config.toml
num_hidden_layers = 13
hidden_size = 256
num_attention_heads = 4
num_key_value_heads = 4
head_dim = 64
intermediate_size = 704
vocab_size = 8192
hidden_act = "swiglu"
norm = "rmsnorm"
norm_place = "pre"
norm_eps = 1e-06
positions = "rope"
rope_theta = 10000.0
rope_fraction = 1.0
qk_norm = false
attn_scale = 0.125
bias = "none"
tie_word_embeddings = false
parallel_block = false
init = "normal"
init_std_qkv = 0.0208
init_std_o = 0.0
init_std_up = 0.0208
init_std_down = 0.0
optimizer = "muon_variant"
learning_rate = 0.00528
lr_mult_down = 1.5
beta1 = 0.95
lr_head = 0.00359
max_grad_norm = 1.0
warmup_steps = 200
schedule = "wsd"
decay_fraction = 0.682
decay_shape = "linear"
final_lr_fraction = 0.0
batch_tokens = [16384, 32768, 65536]
max_seq_len = 384
doc_mask = true
z_loss = 0.0001
train_tokens = 195700000
max_steps = 5892
dataset = "wikipedia_en"
MLP neurons of a small language model. Each row is named by its layer, matrix (down: output weights) and neuron, and shows model dimensions 32-95. Each number is 50 + 12 x the weight over its row's rms, rounded and kept within 0 to 99. A neuron's up and down rows have the sign that makes its largest values positive.
A block is one neuron, or neurons of one layer that tend to fire together. Before each block is what it responds to, as a language model described it from the Wikipedia text at the highest values.

Description: Final subword pieces completing a name or long word, mostly person surnames and Latin species epithets in lists and tables, e.g. McLaugh-lin, Ty-son, ridley-i.
L6.down62:67 64 74 68 28 36 48 47 65 58 40 64 25 43 47 60 34 15 18 50 58 50 48 63 42 37 36 50 63 34 50 38 44 31 50 59 42 46 49 37 64 58 36 33 49 47 54 57 51 48 46 52 67 51 61 33 53 76 51 31 65 38 45 45
L6.down485:59 34 45 64 36 41 36 31 57 39 44 58 30 53 31 56 76 53 38 42 53 53 37 50 47 42 50 44 34 40 51 27 55 46 70 51 36 70 55 58 27 48 48 61 58 47 52 40 56 53 61 60 51 37 38 57 36 47 48 24 61 31 46 64

Description: Final pieces completing a split word, mostly descriptive adjectives or participles, as in ri-ch, bit-ter, war-m, goof-y, chang-ing.
L6.down27:53 54 50 59 34 51 52 52 63 39 44 32 77 48 49 45 37 45 41 68 58 52 56 28 59 46 50 58 40 34 67 52 53 58 63 53 49 67 45 43 48 42 39 38 56 66 61 43 38 34 55 40 44 54 55 48 44 23 44 46 62 50 38 49
L6.down362:48 72 51 54 52 47 55 44 65 52 53 62 63 37 65 61 36 61 56 59 43 63 67 53 42 45 45 56 33 27 51 60 52 54 56 41 45 50 31 32 49 49 37 52 58 70 47 52 50 53 48 41 43 54 80 68 34 43 55 35 56 45 55 41

Description: Final word pieces that finish a split word, often superlatives, comparatives or time words (best-sel-ling, bigges-t, af-ter), plus "prior to", "after", "most".
L5.down26:56 57 57 30 65 45 44 44 67 57 43 65 46 45 46 41 27 46 20 64 51 48 66 52 48 39 72 56 39 37 32 46 47 50 71 55 59 61 64 72 56 49 54 47 30 60 76 44 44 49 34 53 41 55 57 53 46 51 38 52 46 35 45 33
L5.down56:32 64 36 67 57 64 57 68 48 67 40 64 54 48 47 43 63 38 41 58 23 47 35 54 56 40 76 59 52 45 64 44 40 56 47 58 49 65 66 39 45 33 44 60 26 59 52 40 62 87 57 50 61 61 40 51 27 70 55 42 36 44 40 33
L5.down129:47 44 70 54 67 56 37 56 56 33 47 34 51 73 37 46 34 63 46 50 41 42 51 53 55 51 46 58 45 49 54 58 65 55 47 60 74 49 63 49 31 58 34 61 60 81 39 45 37 60 37 46 44 61 51 69 45 55 44 60 65 67 53 44
L5.down208:45 29 46 71 37 36 51 64 57 32 53 73 43 34 52 53 55 38 34 54 50 40 44 44 55 58 43 44 32 27 32 49 43 55 47 68 36 61 55 33 34 57 57 63 37 55 59 63 42 50 60 57 45 54 61 54 34 53 72 38 71 47 53 59
L5.down413:47 57 45 78 56 54 40 47 19 36 51 46 65 73 50 42 43 55 43 67 50 53 39 50 31 48 47 44 55 63 43 60 57 50 43 47 54 49 62 41 45 43 44 28 52 40 49 45 60 71 57 33 41 59 53 29 69 49 48 47 33 45 43 29
L5.down646:31 48 63 41 53 60 57 40 54 49 29 56 53 48 55 53 46 57 48 62 50 65 54 40 61 55 61 53 33 57 25 34 73 65 64 50 47 52 52 46 80 72 20 41 47 45 45 48 36 56 41 43 53 45 60 44 42 53 52 65 75 57 63 29
L5.down664:51 48 52 53 65 62 53 50 48 69 75 43 51 35 27 57 54 24 31 32 38 26 50 25 58 62 54 39 47 37 44 49 38 40 40 32 51 46 53 35 51 41 45 48 31 60 68 38 55 46 46 45 39 36 44 48 59 58 46 23 28 67 33 66
L5.down679:27 68 47 51 53 36 55 50 61 32 55 57 57 37 56 61 48 54 36 37 57 26 48 47 53 51 41 60 73 48 41 57 48 61 47 67 40 23 76 56 56 43 43 49 72 46 56 37 52 44 58 32 46 53 29 48 47 43 36 52 48 39 47 48

Description: Interior word-piece fragments of long words split into several tokens, right after a prefix, e.g. unpre-ced-ented, incorp-ora-ting, exp-one-ntial, rel-eg-ated.
L5.down12:55 48 52 69 54 63 64 44 37 54 38 55 45 25 45 68 32 50 68 42 44 41 63 68 53 32 60 61 57 49 66 46 64 74 56 47 44 61 65 55 40 64 41 69 60 51 57 46 44 47 57 56 50 45 44 45 46 39 66 77 65 63 62 36
L5.down172:60 58 71 62 42 47 41 60 40 51 17 52 40 57 28 35 61 63 49 41 42 44 53 57 63 59 60 36 46 52 34 48 37 69 65 55 21 40 64 44 30 65 53 55 68 26 58 56 51 31 22 85 56 36 55 58 41 47 48 41 39 64 50 65
L5.down214:48 49 60 53 40 60 56 49 61 38 34 52 47 44 49 14 38 47 61 46 43 52 39 53 66 51 50 38 64 44 60 65 38 55 43 47 65 46 50 63 33 42 43 40 36 68 43 47 21 53 37 42 67 40 43 50 47 51 60 73 46 42 76 46
L5.down221:62 59 43 46 49 76 52 62 72 28 46 50 61 51 52 73 46 38 33 46 71 45 37 37 54 48 54 46 59 71 43 43 59 51 54 60 71 42 59 34 13 62 52 56 75 59 56 49 82 64 56 50 28 40 39 44 45 35 73 48 86 36 44 34
L5.down295:40 56 44 39 48 66 48 41 58 74 76 41 62 51 36 58 56 35 61 54 52 47 50 66 52 69 38 58 58 44 50 56 52 72 41 36 73 47 70 41 60 44 55 60 62 35 44 63 64 67 63 49 37 52 57 66 75 43 57 49 45 34 39 39
L5.down318:55 35 56 55 35 41 56 31 68 64 49 43 37 61 55 62 41 61 51 58 48 42 65 51 95 45 40 51 44 46 55 54 55 48 62 52 61 44 52 57 42 54 43 62 80 34 50 49 50 58 49 57 44 48 52 19 75 50 40 57 34 62 71 56
L5.down374:54 56 36 49 61 58 57 61 52 59 40 52 23 47 55 54 59 72 53 43 38 38 56 75 65 37 47 41 53 46 53 53 30 65 53 61 39 50 35 43 54 58 51 36 46 48 29 74 56 53 31 50 64 64 37 59 65 49 49 52 56 43 37 47
L5.down389:66 45 58 34 44 48 57 45 76 42 52 48 48 50 69 58 54 58 62 49 37 50 57 38 54 36 60 64 34 63 50 47 51 51 43 41 52 58 66 29 57 64 39 48 35 66 49 57 35 37 55 63 39 69 44 64 40 18 28 58 58 55 46 40

Description: Ordinal suffixes and rank or position adjectives after "the" or a number, such as 30th, 62nd, first, final, main, chief, former.
L2.down57:78 42 68 59 58 43 41 54 52 27 39 67 37 72 56 63 40 66 37 49 59 39 69 52 45 59 73 68 66 42 40 46 38 66 62 46 50 70 59 62 23 59 35 67 63 59 57 52 45 69 54 51 29 46 55 40 65 57 42 71 66 50 50 63
L2.down164:50 22 71 76 45 46 36 70 55 45 69 57 37 61 43 65 45 43 41 50 26 54 70 53 56 40 94 45 49 41 37 44 42 54 52 56 46 53 54 42 33 24 37 55 53 60 73 69 71 55 48 45 47 57 43 32 48 53 45 56 45 46 47 38
L2.down341:57 35 78 61 49 60 27 59 54 33 71 63 49 62 62 66 48 47 34 58 45 35 47 46 52 51 77 59 57 45 47 53 16 56 50 66 49 54 58 57 45 52 32 58 39 37 49 46 55 67 55 30 43 48 56 51 46 46 39 42 67 50 55 55
L2.down371:54 55 59 72 33 54 19 59 41 42 51 66 47 61 50 44 47 33 41 65 54 46 46 56 49 46 49 45 35 57 40 62 31 52 69 45 54 54 56 62 36 38 48 51 47 54 61 65 43 53 35 40 48 39 56 61 38 33 52 65 51 39 70 55

Description: Mostly the apostrophe after a single letter in French-style names and titles (L'huissier, d'Orléans, D'Alton), plus periods after initials (G.R., R.S.) and mid-word fragments of unusually split names or words.
L2.down15:32 49 65 29 30 42 69 44 72 35 38 24 48 42 25 59 40 65 56 45 67 40 48 47 59 46 27 70 48 43 33 46 63 52 51 45 40 56 50 43 57 71 45 34 71 57 38 46 49 61 59 27 28 43 47 63 76 37 44 52 26 42 31 50
L2.down27:26 36 24 69 46 36 38 48 60 54 42 42 33 74 41 58 62 53 55 52 54 42 56 40 70 71 56 37 50 48 55 29 62 59 47 52 45 70 66 37 27 65 43 50 80 50 39 31 39 52 43 69 42 50 46 48 44 21 58 66 48 55 59 38
L2.down154:49 52 47 34 55 31 60 27 67 43 28 55 38 62 57 45 27 59 56 46 56 58 46 63 57 45 38 60 40 55 51 60 50 36 75 57 41 40 43 41 44 47 22 41 40 55 48 67 51 63 46 32 36 53 53 56 54 25 45 37 67 43 61 41
L2.down330:51 57 51 54 48 56 46 36 48 51 62 40 51 45 37 47 49 68 63 46 56 20 18 34 31 40 12 66 41 41 46 46 63 42 56 43 60 47 58 74 33 49 47 59 67 39 54 45 41 67 51 56 44 34 54 40 71 40 51 54 53 59 57 56

Description: Final or middle word pieces that finish a word split into fragments, in any topic, such as conglomer-ate, eligi-ble, predeter-min-ed.
L2.down145:61 54 59 53 56 57 37 50 28 48 54 54 50 70 38 52 57 57 48 45 55 29 68 65 62 58 50 35 77 70 48 38 43 38 42 50 25 62 49 67 88 56 37 37 29 52 41 72 47 50 49 53 86 33 64 47 49 49 36 67 40 35 59 58
L2.down153:50 81 48 44 53 50 47 50 56 37 46 58 40 54 39 45 48 58 44 50 41 33 55 46 60 41 46 57 30 66 65 27 58 48 61 44 69 55 55 55 47 60 38 37 52 71 50 43 34 42 30 51 47 47 32 55 51 47 62 48 46 39 35 43
L2.down248:43 61 55 37 52 48 53 46 43 40 53 58 48 43 62 35 43 48 57 27 74 58 55 47 47 61 37 49 52 46 43 60 50 49 25 34 41 49 36 48 31 33 49 63 23 34 63 49 60 62 43 57 45 39 58 38 51 65 60 45 38 45 34 57
L2.down464:33 49 48 62 55 60 60 48 31 44 33 63 48 56 55 61 63 62 47 41 42 75 58 63 57 55 53 72 50 64 53 42 46 40 39 53 55 45 46 73 24 51 56 43 37 38 44 51 47 58 56 54 14 48 49 76 50 47 44 47 54 52 54 68

Description: Word-internal pieces in the middle of multi-token words, between a prefix and a suffix, such as adm-itt-ing, en-jo-y, assem-bl-age, up-da-ted.
L6.down46:25 52 30 67 54 58 52 66 41 41 55 47 49 43 47 39 55 59 33 48 46 61 46 82 71 38 46 35 62 59 47 40 48 56 58 68 69 62 49 58 37 26 63 58 58 60 43 33 39 49 47 41 69 52 51 60 48 59 44 54 45 38 46 59
L6.down259:42 71 30 51 60 39 50 77 18 54 47 47 58 56 61 40 46 48 47 36 30 54 49 43 51 43 23 45 45 36 51 37 50 56 54 75 62 39 39 34 75 77 40 56 57 39 49 54 34 54 48 42 69 40 53 50 53 54 38 60 74 53 38 40

Description: Last sub-word piece that completes a long word split into tokens, often Latin endings in species and personal names (canarensis, Theodorus, callosum) or a section-heading word (Synopsis, Controversy).
L5.down153:71 45 50 59 42 49 23 51 67 32 47 43 67 57 52 61 57 49 52 33 65 68 17 88 59 55 37 50 42 63 42 28 44 49 46 72 76 49 66 41 42 51 41 58 48 59 42 59 48 57 60 52 52 48 51 37 20 67 53 57 47 49 57 71
L5.down220:59 36 45 43 47 50 48 42 30 43 36 46 49 17 43 31 12 50 60 68 46 53 49 54 43 53 38 57 51 59 50 52 47 42 65 51 45 44 50 44 59 31 76 58 50 22 31 62 37 35 56 51 58 27 63 68 41 46 61 35 25 56 63 52
L5.down251:19 44 52 45 55 39 25 59 59 45 52 63 57 32 72 66 43 46 56 34 79 38 60 57 39 41 49 57 46 64 67 57 56 29 60 57 49 42 64 36 66 42 37 66 35 47 73 56 53 40 42 65 54 50 55 62 36 41 28 42 54 57 58 62
L5.down272:54 44 53 51 45 42 31 52 48 59 43 53 56 23 34 42 43 48 63 52 46 56 37 46 32 41 53 68 49 38 62 29 38 43 46 67 52 48 59 55 33 47 62 66 53 45 59 55 58 36 36 43 38 33 61 39 53 47 54 46 61 57 58 45
L5.down354:53 50 41 46 73 50 60 54 53 44 51 46 45 38 47 73 60 55 63 57 68 50 43 40 36 59 30 43 38 58 26 46 57 60 54 71 44 61 56 62 60 61 53 32 53 76 43 42 53 43 48 47 20 46 34 34 32 52 68 60 46 48 33 50
L5.down449:62 54 41 47 25 45 40 44 68 38 30 63 35 40 45 33 50 22 52 29 65 47 47 59 41 62 37 62 41 38 40 49 38 47 38 49 43 55 51 64 26 61 43 42 63 45 62 41 41 51 50 55 50 23 72 47 45 54 52 46 55 56 88 40
L5.down466:44 53 28 32 32 54 40 48 59 41 43 74 52 74 60 63 71 53 33 49 60 54 38 51 58 40 57 44 59 48 25 50 74 47 55 57 24 26 62 41 45 58 60 62 53 67 37 61 66 42 71 39 39 55 54 40 53 42 85 68 56 59 53 58
L5.down486:44 51 35 59 37 59 37 24 75 61 54 50 66 43 30 33 39 38 56 53 42 45 48 35 65 62 44 59 34 74 48 51 62 51 56 53 44 67 53 45 52 41 38 58 72 39 43 43 42 48 46 58 58 31 69 41 61 61 59 37 41 54 51 55